From a checkpoint of a small transformer trained on Wikipedia: 671M tokens.
MLP neurons of a small language model. Each row is named by its layer, matrix (gate and up: input weights) and neuron, and shows model dimensions 0-127. Each number is 128 + 32 x the weight over its row's rms, rounded and kept within 0 to 255. Numbers have three digits each. A neuron's up and down rows have the sign that makes its largest values positive.
A block is one neuron, or neurons of one layer that tend to fire together. Before each block is what it responds to, as a language model described it from the Wikipedia text at the highest values.

Description: Word-start fragments; "one of". First pieces of multi-token words such as ind(ustrialist), ind(ispensable), s(inister), S(ylvester), plus "of" in "one of the".
L10.gate86:157096118116106173112084118119123169099102086144104136117111153065100130121150163091164089152129125133176153056149139145128113166100155130140101141134152105125164164143123122124144103126136173119113124191183134131107123101119119121065124132163123086111162140156145133132128104167153087105101144150104082187190178166127140126144083072103139172132161123163109093170155154107127136135178
L10.up86:133118102113151069163152097141190158119140136155134211135159161169133134101170105210059137119118113143124083213107076105095145090157113127129140119133111107100151162073093149174086124082122073104118052123086197191108098190088170139163141142107078192095110101094123102158095112138118126115169083159109097121114120074154176105158135097153114121101087144084153135125143167122094151153148
L10.gate311:142126133078073152085174141178131130097076104082146141151116124174141141163132145059154133121108088139149117103125112130109123098078096193137110145134088153060111175133191124170158133087087141092099071159100129089096064142116126158129078098147090074124187143137092124148095100086145095135112131164178143090185117133120093115155118183072177109114135158176159162191113185072111150157175
L10.up311:104152130128108182155110142131159093190131145086185131108142161103084113105115132164106146193141134147152122136135139160125153107081116132130130146148118138086144115115141149162077185173146175104101103140091121088163122122081084135106115110058142143096125087177143146161084167161135109117148091144101138154119120135111089076071115104104112130117115135119102086117142163113100126129100
L10.gate383:120131092130140074127136192108122130160116133128121121162130153121156149140119163120135077077129111098147174156095122132159096119095183132128112119111103140136116190069137089120104138119148200103093120125174186151079103108163159083147161134205063137141105127128171105165127109181199076185081190160134141116098125110122183126109097115151154125135113142130116144132101154116166159129178
L10.up383:133123171163112177119143092150150093108102153111070169157122148122122118164164156093136147151116104086049124099164147141111132157032108193108157125129137102104157120183155163116108125129123138140173112138120130133201149153152134145140129172100117101175122139123119116156133110170109125142132067125081175087064090153144115144138082126111131115192122129202230194121101211091151171068113
L10.gate452:146174099129071152121108124131120159201108144147099166171192144110074123148150191101144160122098127164101127130156078138186140130139144104131139162110130118133128184093151089106162137142147168138139145121134109114131093096098099180094112161176094117146091107114122102127137065098097100153160104126113129195152057194187111094123094093114143094115126113154203198154110145102140134072125
L10.up452:142123097144138101172112182126086145129096142170125127142105077110076078170174194143092123110124094147065084143089129102050163050162122143075102096130177120090108143095092120122123111154155111105177148181150182205092164159096139085130168129164093177084087131111108139156116141114161122197142071167137123179098074141137164123137102118102125143118150064126133167165105150124081129165107
L10.gate476:158153100092126134097161088144118036123071122121174235137174148153126190135161126116160159092132126142180130175169139135177143151118164152132134139098137093098106184105083135122146163086148139062131084155110137102112068108162072147117140098131140170133125134113152094124149143100170112126119064112150154136132159147161128078115144116153185117077121059124147150182056173055141103088130
L10.up476:161158133096151156139135173148140123113149174167128119166110090182124083092118128137111126131137158130110126141150049173084159162111115133151066137192120141139130175091120178226161143111126159126160132097129078135089122135173110166142155178152130119102136159162176155083119182070107108123170115087112159107076175133095112106175071107171156076139155147133134130124116182135108112120139
L10.gate698:136145135119139133176092114166130125072109120106153072154155099155050113119150132136139144127193098141101085120170138123111123131159146120105125089184090090118134110114115152152137167128156116111145114115099069131163089052100124121096110142101153100161119114129140119170122044076122094124175159120098125141117146133201156122117152111117132122140097095121160162199156198125145162148131
L10.up698:108095150122095144135105156116076154101037055124119077128106098109092093159080140157155128108157187103090141174092163103133169096119205116150111164101137128123129136086147102110123123131124167094171136122114118113099152076103111057097158192149111154217135108154161108146100080119117124136094101152186107142081056119147153135052124180068135096201081103080161150191144198088146115150115
L10.gate699:108164071110128163105163183168148155133103141140135123161127175151106108137164096164079040143122143133127090104162103082141182120139124105097129131127093129104107167113054107094067104187174190136125125193173144080106146082141151085158135124138140125109176157152136121085124123166104098134097133085109076165095142115096100058101117082086116106167137108109144089190165131147109160131111
L10.up699:156105097137152147148106166104160125139121152145108161136109130173152093119157131107136078176067094135132153106079160123138111075148112131171146082101152121150103141119112064123127100094149178119100149119178139137093102122143186179089087142100096055135160148114128111123113151078150186143093172101164183140104161148154114117121160091148150150084098080058086153125065106139106204156157
L10.gate873:138111109086107229125104080136140144066116099129116092107139090142135116134137178126183167169158155118094107141185169122146117148141139083177142132095149076133116142132207155113096098099162132112111124128168121135168073127102121131152155116120112139135171107112167112177067154134124132087132149114143113170147095125083140130078088128117085101138105161204118187110094131118141133180155
L10.up873:086094081178081154140101086130080132147095146157148129112070153107087126141173166145161099203140143098155124080106117152160067107211147159145115119122126080128107137117151047087107091150122156108138172163082183172111100133149127160106153086105104167122128124095137071151109127098149102141161175107096119175103164087131119139155151115153085148116096148119125137128132157182062080176112

Description: Mid-word name fragments. Short middle pieces of words split into several tokens, mostly proper names and places, such as Bos-w-ell, Max-w-ell, Dec-c-a, Mos-c-ow, Ott-aw-a.
L7.gate15:087067145152123144133102164136097136106080147124069095155133238130168140146111170123099155101121117178139124116128148148134103085181142179130144134107129119158133202070126134160132147085146096156176102149122165127158152101142144138082117090149042151120199167104100086122164106166156112138143121139081111148120037160165171149134126073154154158113183135123131123060165117139132125103163
L7.up15:144080135128154168164129138143170122132194180132106122141116144150151113122108145154126114103122077102144112122198144107138068195145101120144140099069110085109174095102103162127144133173127132167180148104132174106193139100116181149055145168128181146104121152106140125121080113154107127180080143101088057145109138095161131166128102101159118085138118089139128192096195120164185196096127
L7.gate105:103121159107132087112117156147087128076114094195116089149095093118107115133128181164130156153150168082198170067125098114137104122144154116106073125092119135145142142081119157143118173121116088122180168101172070121084180126156139140207101132163142111139140083134148087138129109164125150107129156134122113133169159100124132082166160043146132142096114067128125131099095152158158098164168
L7.up105:159122156133148140139184187115142127103131159106139112135111124064149139103152155157103113141106088151158146125112176124147091065160126221154110109044154091091141216109122134117168171156134072147139110199114159138143199113117130135128121138137112184092086139138101098092142117188120099150100121104152072183133159112079144151129085094169155171148074117127118185210136146164118130103126
L7.gate134:113199099052128168094104132168111142172105165194120126142128110181104105178144159120082163143071101133120151153124113171213081156093149166140162166110116161202152065086101127148191087126104144168130169093125179156186136072084133185063128067128102098160085131085131123140135115117104112131126145151076153136111138176131134119124147129117126126112170114175081175169132144143178118088182
L7.up134:112123149145157150175128131136091154073109161139121072084088138146186104059074136105097133147119155117138148153149161154130173153173180180174206119125111204103172128104107179104122092173144146162118136116128145120122182161153187179171087121081153176082130132197110085148150126121135143160143157105190099139067121112168118123106109106158087143093169149203154111123173148180090107102096
L7.gate302:125098154111151120156132167187109155117140138089105097140140100079127157126083176176125090139166134120141079107158096099095087179179162130123083079128058118178152123170096216143109126202110139092121072096125146108109149127150143139168137126118150141043101139169146098129149132133180131150130134122078096094166122128091160105118103105140109126132073120158165120075141110107072129114139
L7.up302:090132172186160080123112116149139133094152140066190092125131173175129140138124135132142123095167123114121093115125100094125095113164091140161131117129083158104130191129153151117134173206090091114166112140101099061142143118075144131184166129140179133142124172147149129101189100172169091143152160107113123089100181104136101139095067092103123103168162136126130117155133128097187130131164
L7.gate729:179166097087128158139129139168161114144136106066114127098099195086138108094108140128130110137132142157136116108130136114139160122110205185094137082081128140127102148161144123172089149062118114130173154137181171167107128122180158163125109148126112159144100139080128107159144087185145143118107171158106113129111087157069121110097116125113110073164046126126184138077146093136129159098127
L7.up729:108144144074123148138098158156163155136133074091135118152093137148185189107081094068097131132140091089155126138138155143089156247141124115187123183138129098175057151108104140175120131139151122133183070125142132180133173140107090117141167151131163113108127142092105089120164108119144097116179151096109114159063164113158128081123151106160158196159077116182101165121138111175060094077122
L7.gate928:083179192186110149065126103149108067144105101148065070099113206122115160064082142089081143113091135155083114147168140122166119140101123123113102176169102154165142147122136064116169076151123148180142054187093150115093117087103046142156170150100150136142122111126121112098152148152137101036172165114100132115071091151092093144105112105118212161092137151165124063058141140153157099152126
L7.up928:180219184141148126100151121130131087131137147048206141178142106126121085207093116073109082075170109120154112120138127068175132087148082128146157159110164147165104167110151105111071130180085092214132140099081076088148139132078143134111131129088109192163152126072149162141110105138113150146076142090168119059134171208154118124099128147059156102182086133091091148131124136157094106118102
L7.gate938:142122106198104156107126097129115142128162148090137155128083089151126126146129159122155099107103107120142095133144088111163090099162104156185163152082106123135106161115155139132114099187126158184131138186147161139058069077161118112137096148160115110100174151155131095113128138142099127105129136135144099118133106108124123051165093142085127137167167190137126111106213165153130096116128
L7.up938:104171091135099099128139131099131166153190157136149075070066156153110186093115180091147131091094165132181142121149108104111103106143099071085097108124135105144102087126128065071140143152107117088100122194157160100118086106153151094159128095113121144156086101184088123032127113169133131134137086145151063126089141110165150171132086032141184120137131109112162161118161102110168136068184
L7.gate985:102076114083127093113158168141074168093153121173124116174137086106133181223107187142179147141144174170093156097197080156075157159152120061137125166086101148160077130095158153105078142184212127144080189182199158100118112082153072142100119116132172157125142155151138106164077162080144126083111160144055167149157165135204155150110132138111171077102183139071105129129174096170123159157125
L7.up985:104120138073123082153127152132117134171159148088150123099109132104143156154093054125127170129139179102156167100115153126087111097110126168084100081128140113113129101124102153134187154135124110172124160098194132130118102103084109133184134121139103124168123125115122148172100134176142131122131150103089115117132176124138142128090125127133128186166127132077182113126145142191104080185194

Description: Partitive "of". Fires on "of" after quantity words in partitive phrases (many of, some of, few of, one of, most of), plus scattered mid-word fragments like "gan", "el", "em".
L7.gate245:168125172145097082104052114153103137157130124071121136129125159095120130165137152164136126140113153152186110136139138207236178110179174161102186081099127107170107165122141122158143089121159143159096174136118154078080101113028176145115074133123143146160172092116145110120107105156183139089127132120129135147136100176135161073060122117130117093129165167161097075062178152119109113134183
L7.up245:095106140112105069174147102140120132075137133133100109122139070119104129123201140158101107062102152121096130119048061129118206154143113124137128112129145119113109144143104122169128105081149128118140104105124120099131132192131115127166162080139126125137206149133140083147136074122104161131059107104119135106170039110150155110104093105094151170155175093136134085187180124142114157169159
L7.gate286:145145107119125088178051146163092046190134164154124166161124095135202173196178161118059119146137130143116135171147166083138099086116143175129126123080099107136149147157116114135117108142125139137117065134163082163099123089135127101071153124081102159137094097139105112122110086111120046172191206040084150068146147192108093187137112149128167195175125170094135133124182126110117080118146
L7.up286:102110140072105068140128105125118138140100045105134121153134094094123112144140175090106130089149150156159135069119112141219101109062118149131114085165123090102073109186099113084108082134122104108154109051138134119128160089175122141084141119140120089148122143122121149131137163122180143141144153133143118143161095143194223135059124135108105101137133121142115092127116082122156166140132
L7.gate431:058167142054073158094120108148135109168089133164097151118134145064088136106147177082212151099106122113160090078162123128127073168051145121144137151130089141146056100140163111122128116098191134110083189172111159120138087106050127133170069150218149108086141103101081155126104136140120114179163112148031134195121106091140097139124169135106105152087148131168080127148092108086145115098135
L7.up431:127077116112121106153094096145110135145163078140077140162095058113154115117149124131142136093127168091111124094150105182108094158108109078153153106182088112114156148072116086168084108088164179091107138166114196091111087104117152120137118157078153117118167119168098110096124140127115117094160113122096201136080106115158163124132085099106125146116124123101149110133139141150119072147139
L7.gate523:149105121071147122136142130159110136116161088089085151147121138138086163133165160149165139100085194139113147143109165188136168002160128104099119183140126166110135150105149128123094123126135129188151173123134163152090126132096098187115043122201127100140188173137125094118134165128165134103142151036063059094173119157138149104141149097163143171204168151181128114122152139143159111164172
L7.up523:110101166113095097134143076117116134087122165032145128164147164117115172133091130104177100087143094132130091043144152169114154113139176097146098135111149163133122181148112096153152085117147136110188086131100104125167090119086177155108153130181203133083150129097154065126173114113136124119159140097133109140135091114156141048101128136091159089145135114164089098070096182182160107153152
L7.gate792:127132126173160106175145184136102136085122190143082127123098107104144106069096165133136211175103077111136129106123094109139084106154186112157187140110121165080095088047192139132124128135153125124099156094091157100098108120055177142081147083145113148098160158132108091204134113097126191124105158182151090138139136093130111109067103128083146157113100195144115130182138184127110149142110
L7.up792:177129139149133113097185063136098166139113095117085132154066171121119166109103125160135165089104147102154131069167110073175126153114124147154101121151117162175117136114133128112106153030145070099136113170159164122160111108124116165175074134154151096106136150168072130130110123152169070223103161126165115146052069103155160139140105146165099133125139097154123063143123159101165071161134
L7.gate801:077166119080081191124077143182142103116105120166131118159088162082089143147140195081155123088095133125091101115139089141174111090093103122129147178181111126135140149148098064187120094160138174120121103151101154172197128124110075063104137131165131139161132130131126085139125170139169166124103122086129119135177104117177106139135144112168084143116144159127140108118137132132146142118207
L7.up801:146081160142087115168181085139114166145140115141094159088114115135084111112165108149145139105150119108146166187154085170082155102129120111080100096120133168120147136156168103114135132194131107145176138065106166132149187163090138133139151108113133130066204129155166128095115170140102149199121124159131134149120139082120116151200161130163122137181149145175129099201072138128160161165155
L7.gate845:131140069077142058100117124188143098131092091128120111120159157159061125088151145120182111141154124117072109193134112116176126156144140093158122130107111090196124166158103085186128116143131154129137113125116154112090154119108109125130112105110128128092155158075125106114066117144117100116116136154129140089115105128094185139109189078072133119121124085125129137085217157160091174070149
L7.up845:080036145207107139065142122130125139050098104124120165141175088180123090122131075128112118063125168145107086153101069113097146067113097139106139131135121070153127142171110116148147127097115092038074136118093136071106084099132131142065148096095132123111202117112151116129102089107106108146083133084099122061088143112151086152072095075131153195133124096151128097136130134125089150103151
L7.gate859:119121138132099144110143150151099125130131164127149098139157119130114091138153145138145139134109144153131113105121107158093193111110101176136097164132117101126110177108184121134101081140180080124173162139157097083069060130114125147150154200177170109161191118164160095141099083102152134212144196088077158169117054148092096119107129141095151120140137139123068106116135171109146096078178
L7.up859:150078132100099116147061137134175123138082131142200062179118095162156140128168099040175138098145108154114133133132113139070102109073057099158144108133114159096144112149107141129098108117125075169165116159054146031093070166096142147120159105074167143099118142105078134130150117131154118103150101102124087118172109164175104094192078150120107168129174139168138115124126083130138098104160

Description: Foreign-name word fragments. Early subword pieces inside non-English proper names and transliterated words, e.g. the b in Jalal-Abad, el in Çelikkol, ij in Vijayan.
L10.gate11:136132112133111148126137129134145098089140174099112125116140168081199098111185244130190161106124162103151137139147110164138176127176176164161133090112090129138085138123166162100179089120095166169147158154154137118093120118134105161201136123128148090056076130180102104107062130132117094150136146112100139130145123118118103087137118115118109137175196129190107107145103158127125080178166
L10.up11:154106175055079106128144140108135151103137156129111125159111111171173132069133140166063131135091149109104119159158137149147154117168114137164127113115106142101132190146129123172152115177126144181191175096161133127031119111119081120144106182120125081112147133203108097144179155141174117104217111145194194132064118118152084059120108131085123039111183087154120117105075193085174135057148
L10.gate121:107134135116101179117104109162087164180095130159095168111120158147163139151169153140102179159156101112072192110113138199133156112136144119117117127110111109152149108082174238155151106146090120160141166134154111092175092097180119075095121137076077141075084147115115083116121093095203086108149128097090100068127135159165160134130099131142139092150123175178119164157105057194107126130106
L10.up121:122116106161125134087130074121150130149088139108115167151153171116124161159110082104115106123137107067060114102086144136138161179058099202126111149078112152049174129165161120128138115157137069135103107137106161090122147129125122140114118133058129079183194129105152118128178101134153188072139140169172138124127106125145157146093161120064144139106141175093142156140119150087150136073144
L10.gate295:165136140134071102075125075162126160139067140143108116106123136131116132128064169094076160125149101156128054146140164182185087099107125144100154093070028101158131154163111156205132164149095174121136151181142176158119116082147078154084097125136093175176073097196131108115118053170169135082120158139097156129159188107072147118145133122144170168147098142073142056143110134082127073101146
L10.up295:127097129133104077094167122141122157116160192210094179099081148087182180132088151122119131134121145072098142103101116170171108099161133086142123159090089118101089165160128100148152148073164107137127178132139180146116123087107126138161127177127143126138147103193142100090150082189140128127072148082098134155138141098134058152145118077104136167151119078092096096101101092115111072133143
L10.gate386:158143187125045147098099114142108143129082143105135154126130154097172117169062160123161140139152086176129082156134058109151180166127132115107101112111096172097114110136140142145090120123103178127133104134157116149136198136145096160080135119101094054169155176140119030178126106102143085090148097130129073072138114132122092120140169146129192140155104144108132133122128115095074085062171
L10.up386:116128114103111120075159083113139118123103126134121170083133152081108120086090145061115061078098146108140081107088104114133100122141166189154185110122132163143118127153093135122161169182126135103104131075186117150121179116176096138143213123186137119185102111194146206136133116053158097118121153153138144160205164139154086141156149156159117093131162171067176108090160132142119093082122
L10.gate527:154111123077130153090161190133088178155117133139134159076120113096151111163090152125117111096122106123113067107107096110164151086168184086131143169066132094187122163147163078134124145137151143118159100186109099137127094092193148139099114086144145114135143090124184073124138138090126128128150133103052088131157105200124141139138204144091109075044153128110116097111091136174119105131138
L10.up527:080117182151122094057029137158124107142087115130137136126081151103111152121117159112086150155150110130139102096141138131142112128140106110069135135122114133153196118095139151121100064141161128119182122183122140102182115072124113073106163169131095172176138109124102132133087076185155170134183126145136088150161102095098174130140142092109153096121046185165122108144134109170154107127130
L10.gate711:097124156087098106131137100126061116134139165135100169121151149165134211124123147118074154127134149131114145112189142108169128061088137144094108165082067097098120150106111154115100111040144098078209160137152200118128165094130028153170139092148064133149120091159168133225092113162190132113135136118099150121152077145091107146080150111131162148129084107116105162148179139117153163083149
L10.up711:117153157128103093126130084124169214139065164110143111146125138117077133144103164130173108159122143112126074111123151142136159152110105127070058110174133188094116066141122138204143159118117152139127135155111102158139128130150059081143096147156142124131157165097184148087176127116112145110129082111068085120148138161076112143162136187114153151136109082125130128163093126199129061096148
L10.gate1004:153130124112091112063126108098131100215095141061076102128136114112122085132135171125090144154114128163178159107146122183153133118103206115126106119131104122122110115126166178177136150074152175132163092144142145128167127031154128177146143088091148095120105131138098075199131059155126115082141127094090099156145148083106142097087153128140111145113125162183130105135112148136099136071156
L10.up1004:164106136093099158065108121144113136141126129105093069120090134161108170156093183157094148138140146114147128125157121161125150132121179090117154185127112098125092170156155094102091076118065152140200113159109107150121164065095108112119115127117180085171151101152139105153095112106089143135136174105096102088120153100138084106121129157136100096147125166130099114150086177127095034133138
L10.gate1112:106134182094062161067174075131079101180090119098066134156122184140173117087124163069091121162134077106131100119125092156170106146111181158102134146093098111108132124123127097116113118113059075151135092118108160104120120096146082095137093113130126062160100085203085114143140143126122090119203161146151117141207121128112084135108114087151152107165107155142095139150147158066078078071089
L10.up1112:151146179050110142158182139132070110102061090137071082134136088184136056110182106123096075144127162102065158117168134103122236137182154095117138185120094139122170108107147039127128156194140119146128124094091147116139111141096111177077127155090146117107193114157124112161114157141138091078138132143115107106134139114086123210107196111090110104074111111167098134166111137087086117109073

Description: Mid-word name fragments. Interior subword pieces inside multi-token proper names and foreign words, often in cast or name lists, e.g. Hjal-mar, Mach-ado, Llan-os.
L5.gate287:138141155067049119151141070145141106147127136160098144191133144120111132039164103056155164140127132122146175124113141150130146131103101141095106147158099122180107188152092129195144125179105140110118118152127114115154100014148102095077101099104106078114173157129142140142122129162111098132197124157151168109224092129087096136125078132129135128137200131132083115166128128145122180103147
L5.up287:100075089142099157099077115141178150170149116118086089146113126146106129105132147145102091128135176114076137118121121142156135143105141139097167179134125146101121121136089138107120126130061152123191099116041129140129137132174126127086161128121140173121137113096026118128158140142142116152121205132138105103145145108183171075106164160103087126113125074153209171122140117109115100149107

Description: Mid-name pieces before final "a". Interior word pieces of multi-token proper names, mostly where the name ends in "a" next: Lig(a), Dec(c)a, Luk(a), Sri Lank(ans).
L5.gate28:149097106133095096155127115118114103129136097151174136161195106120164165100133138094121054121099157133140143102181085150111132112134139113123166143121081120127125060139146112140179122161128153188168029120156138125142115089162098130137127124199142119099185127107127114131104152147138095096145076105071150110172145131106145113138131102074134132174110124167184093103068059158118122132133
L5.up28:109078108105110152100154164095163143117098096127199103177129092131162143202166144143127077165101072132146101098079100134161161142112103139164064114058180102107151112145122174154178130104044107170135107173146126177150193148139097106106103130157099127128094162108078135050102143157155188111138187106087133073145186137108147167129106091130158153127133114167132121134151096174067091152104

Description: Place-name word pieces. Inner or early word pieces of multi-token place names, mostly in lists, tables and route descriptions, such as Ott-aw-a, Warw-ick, Ill-ino-is.
L10.gate183:132109102134113100175169208109125106069151153171145144083149114132124115112184142145115099123131140130121170172093066136075079114224139090124150128109147116123144108119080089072119151131112139114093176122139161116079132121150137092117221149138113159127048091165128042124109165103131135149104128095149071138134082154109105103095185089083126093153116105107136079079150148105096136166137
L10.up183:091161121122128120157143191062142105118129138154139087043139094112140097164128153118123136110101117114149168145087121124075112096161129114089152120152188086140100118150061153091120151164170088137120166141146144135085133159144126086118200146112152137129134069195099125105141129140125139122095108089128098176105132122144078106095138152129078087121115109038110073150089166132095140153102
L10.gate285:160129154093116168164095188144172169129104149108140097122039181106099128117109132125152157145114136135156109109147119161162140138194107127081112124160059157110131133128148173132154170171113146083120109193115118099089081071118123088135144089171122117101128137130117050147162092136125117098111124097101092161124129153073121192144132117104125182111100095106133189189125164092140141239110
L10.up285:145111142142158138172110167148145170122110105135112121112190094121137138116133103110180138172140103107165163082094143208149077129131164108099092076137120158149136146174118161142131125160142185149132095055112099144139121167123132101130078121142131119117138107045119130110061099121141175126118114156161087149193155150066106122102128125181107162046096174137160161165113168000077151166126
L10.gate353:149153113126112132101134142157106183121044146097107066137121111165069097127121074154135133136076124151155158170163074172097156113108178090138078147149037130108073129109134150143165090165086144075146097099108131118146089091099084126028150073136111169122115109051149095124137089082129211102142130097122126103175074160147139103061136118150136085121063148101134145169106122106151088141134
L10.up353:076104148134055139086147130095124141122123138100097105100171130171099087168158137129158107077125152110106149159069205109155132123151105142136181120096184120159146114108128143140150154084154092084148181143149160112108137143092150089159131190196073137149149121172149137120131137092165136175086151118151172167153063102115059086188085142121148133092176142169161097104125088106112139228098
L10.gate533:117090080134127132180132186178076150108102089176133085104121102074158101104133146152162147121104109110169133094143121164145113093122174161133129070151123167132121190104085115112151137142127174162205123178144161073096158095160104114079185131166104145122074100113148126090085114079143139110138194108094078109103116151144202138076156042103083124132098088143105089169122130154083115148163
L10.up533:110178095140100096149129180128132173140121133124162116125105137087161099116125095127093128128127129089091142201119106094146093151083165139156109081137107147185133083086141178058141075202128154095076118158075147124145143096115193183123163089104077122131139115108146092155120122121121142131105140136067094145141152132164123112121151053125128087098136111106111140151081178169152146202113
L10.gate592:099076162116174135123114127138129127090133128145155066114145118104161091121185183161122156170086173112180102125157138157147141111178133122150099093079136085160123120079149151101159072190129132164106175161132191125143145107113165152166145206188120154121128131118113117138122148150150147095155148130116152116137131144123116153130134110147105053162203116101114114143114096110067160141128
L10.up592:128162182120112134075177148116141180111093119106125122128141118132179148148103136120150128162078147067171159081099162156087090162106079094104126101054106166127171138143152164128175105135135140159133092105152122102130119124100100130174079174087142074160132078103088085180143160144159126137154179134077113138137110135106130056153148131148119097143096193103162164185093105084104119173190
L10.gate617:215161139101071136142162088125158129147109096131090139131133093121123126103157095176125149138114103127109093088115136150147160116159199147150096092103111106135158161135103148140176105152117152134199156156135123123165126116138150121138127111164112141127125138107141132097140193105163137133137212183108126164162171136127126148080114124145137081079147125143137101169153188113119128185164
L10.up617:134125104104117127149106166139085156179112099113141155066109102112144164111122127132113124160117087095194164156105127094124167097131139123125151141109169080131106118134080112094145074130150147180130150154105090115110152152189123115094166098154101087096130133129045142145095149078135121164226148183122141143114129168160089081074144107043114086122145087158171145168128107148137145189168
L10.gate678:099110120133098137094175138129162228106063122153126107082110132141111167155093103161119172121068110131199105165172098114123056134114105163129133150126099085168127144100144149129195087126127113144155152105163173122129136106168072100074115162153139107114140165179196169154093158092163076125118165125122105189109139180125154086141214066143079137098198163157119125129133163159135085125129
L10.up678:053177118145096176086170101129095198134101148140132097090126149127059115183158169145140163115084163100159074127135148163133090121123140132105111177123135158156160143109147148106157096164148096159125133089122113136148104035143128116062090121152176124128177134193102143123097125095177127128132084106051137112194164147108164093184111116095065111149155118134136134165122150122057125107133
L10.gate748:116111159141141155069167137147089151108063181076176138147132094125140107165148101094142136126115087145175104128142093153142157113170070202138132154150134082093126206087092125162108104133159095129180121130140131119116109128118211127083121149137125090182129141078081159124096150155121150114144142094133183108141135145117145116108049105122132123142157159143118148086141145143128168183124
L10.up748:132126160119110156100123169128172115160098147146097115147127114103105202144143151148138122134126124169136160124096106076112128126158150126161117134179142161103191077078128168111116185118169088098109110090107103092140161141125108098175138115154126120093172144160121144094124188129085151165060147192136108142086141138163164161137049177169189131130155115174180101151103064163086162165136

Description: Partitive "of" after quantifiers. Mainly "of" after a quantifier or number in partitives (some of them, two of the, any of his), plus scattered mid-word pieces (in-her-ited, Am-ong).
L5.gate977:090115148120087103144110172127110140101130154138143089129052137119093097102141190162120121145155156181115099182169124095159094081152048157139152143150109108145208067145185124191110151095071152146170108161113156150066074119137111150139128137145173147138212161143057091155142135103106086160134154127146193125096060119124168172143098103117125139127155084123152070079190142141131086109188
L5.up977:116153156112063168117103124121143164194105097171062139139132158058104133194067154178180120104113106129045104128134146161090125198109158120090104175135136115167062137133172100134136078102113152107099126159129126096144137150138162132107099129159116072151139095167142179120151098077127208113072131186102137139154149139118093092109109180130133107126115088117125128135130111093115154107152

Description: Mid-word name fragments. Short subword pieces inside proper names, often foreign or place names, such as Mah-am-mad, Kaz-ak-hstan, Rich-m-ond, Nach-ik-atsuura, mostly in tables and lists.
L7.gate67:170141114097147181149196143162010115071151120095105122098100094123087188176126117100164150140130136087152114073091094198192143152108084115094135125103144080093110103091178111145177140126131101131144196159120139145119078122131113160110139089151124126180159180134148107196085137104165128114129150084132098114165087176148137126108104101127115076097194138115156151117165144188149137089132
L7.up67:153183159133171138074118081141151108096142117117077095165123131115109102151088110111092146172155109137135093173126135147124143073132111102125111123170141128142099156069181212083148194100125090148097148172158104195148155076118138117153065150154123183117173119141103120119101102129101132088124096103152168120108172133133127145160100138178102044116082158133131157088127121066080176120066
L7.gate103:099053089104097143121080179134151109057008107154166168103079143162117172172124080135139158108122049112134154104166116174141189129128146191144150119143108143174133127116145174076086092179135177102140127131170169076121092087162107120136147219123108151146115136137027121110153121090163097109132138079168143143086140111123125124140082123142107091086162153120149141112079106106147181161107
L7.up103:101160153129124182057062167129110135100050105087078104161144124191120157104093105028104126140104134075162198128124089159175068130119128066116133142168158091070106121163093187121168138060170120130145112140152122134132107086149087124115139132094106076103104088086163128131087148155175125142108132145122086162125165119050148141168153155139124138133120150091121153145146115188051098094131
L7.gate179:113122129092095152132072065166114141097156128093048097157159138093125113151110173127140146128183145083124074162130124133102108088089125104101172118173141084135090110100155126115124134118197188131145156101168081141117114100150079097199122127100093094124113110118114131112066127060175144122103153061057113166164135163143152160058109136122118145172077177143173193154130108110149143157144
L7.up179:128066150132123118150093071134161116104167097111053085156058144096094154128118114122108093116092155111077063179127138070058126104166122104089134097114177094197155134129135154136136069125204137163190139133131153118130145123165136152102145185105144099154122112121131165112104131121134199121069144093120098184067149114136087171188073137105144128169129111109148144177118175086156136142098
L7.gate264:119054086141129089130160155127096134092174172090126156138104146126103159077115125111147123137099147145160093104087147094169160156127167137127113114128103139157148127097131147106144073168110154116159110153167130091120082082115090146057174141146123128127098141130055035128133132055195168166178100119144157085091097144073125120140071129143173143146138145112157139147189146140115138172123
L7.up264:121096097084083114111175147134136139062145145141118145131067119111147178133153156132172139072116101120122110095111142173170159130151143157115109098131104147160180139096092103173104132124149128105162137142123175106105000062120123073105108187096095128155149175145168138160107181118208175149126143100107178127106096147122156092136098157177161092153209145124061078170120104123135091124138
L7.gate508:144163185065146149128202108117108104138108138116061137166092145109104130141150137103169128079082149128157129116127140077114124052183106177105096156099097073076095133118156148153115102135109187165208133193142123129114111057144091066120153083129117119067141126106156078072089146134159113143093160135106135160105073166143104105169094130087135140141163134108154130108209201110128136177135
L7.up508:155147177075088142118111124132091163137093160127177075133130151121146084135095099083161112127133157098106149111087180121158206065084102150125174103100132147114079146063131173106137150104116142179197122145097158120109157088141132097089129126112143153112241099096149138113097069100111178114117159092116046137142156128117070143135117139097124201140153115118175134123138186174132069183082
L7.gate817:143171119156084175108181113171146115111108160116131116125186101136047111204180139196146188103098138166150126197153082131137149160100111111082132128130093172107147166054100108110142140149121118142100144122126141134140108069146143151155092159118066156170151131098079084149153105096149122127122157132117192110133098168087107094114192154059136159153139118171146183125144119142117117143118
L7.up817:107155152085096115106163071117105128067097092117096156155132144099152147093072153124054094138124112169106099078104195147129124084151111185092127172149148106128146156145115106196127109118120158125137130102155139149113195119122167114108084105127106066159081141147122166197101111189109139143075139087126166177163186086164153158145123142125106094170127149196148106121066101176136141121117
L7.gate840:131104172114102152156149142134094110117122133087110094162107192119114158129159157118145157163124089090196121190115103165163128094115133087017157145144132172133130127081136170166146170139102145092108127212165137149175105060120090137117097088079097078104116139135071089104138122113138143117177176102073144134142122147172131153121105091162175124112099188165179182205106110136130172201096
L7.up840:131058088113119151111120139111134102130161122120134133130161103190120127150112146134194076136121105101107157164108157146169120131108187112120155125107119130072127127142164133136143111172114136167174106146166116145099080137166116126179080094068090059136137116152137109142140159106142216106150139139058091112110146138154100130160153102135142175094160138125122092200120128080095110109153
L7.gate870:133108110123100163167124069147160115084104096148130169126121150140123205146169152142110081154109145151142117160140134128171103058160112104062197066088115155136141134178138129137142127105099213215119110138171143120177132074194084112115109124094061109153054109126097102124101120105142064170151137101093121137132092142164125123165140085100130103178129133146117159128152180172128136112126
L7.up870:114139082124118148140101158103134101116117092156087141091197099124177144090134134093108153150145117107134141168153131149187186148161152063181169080125134127174154124116122136106168117119122048134097151074102126148107106108169138179211139190103076107077119161063149108138103177104057102117134132132089080183167089105164158172127166123124124102165170133080125203137176113163112148098125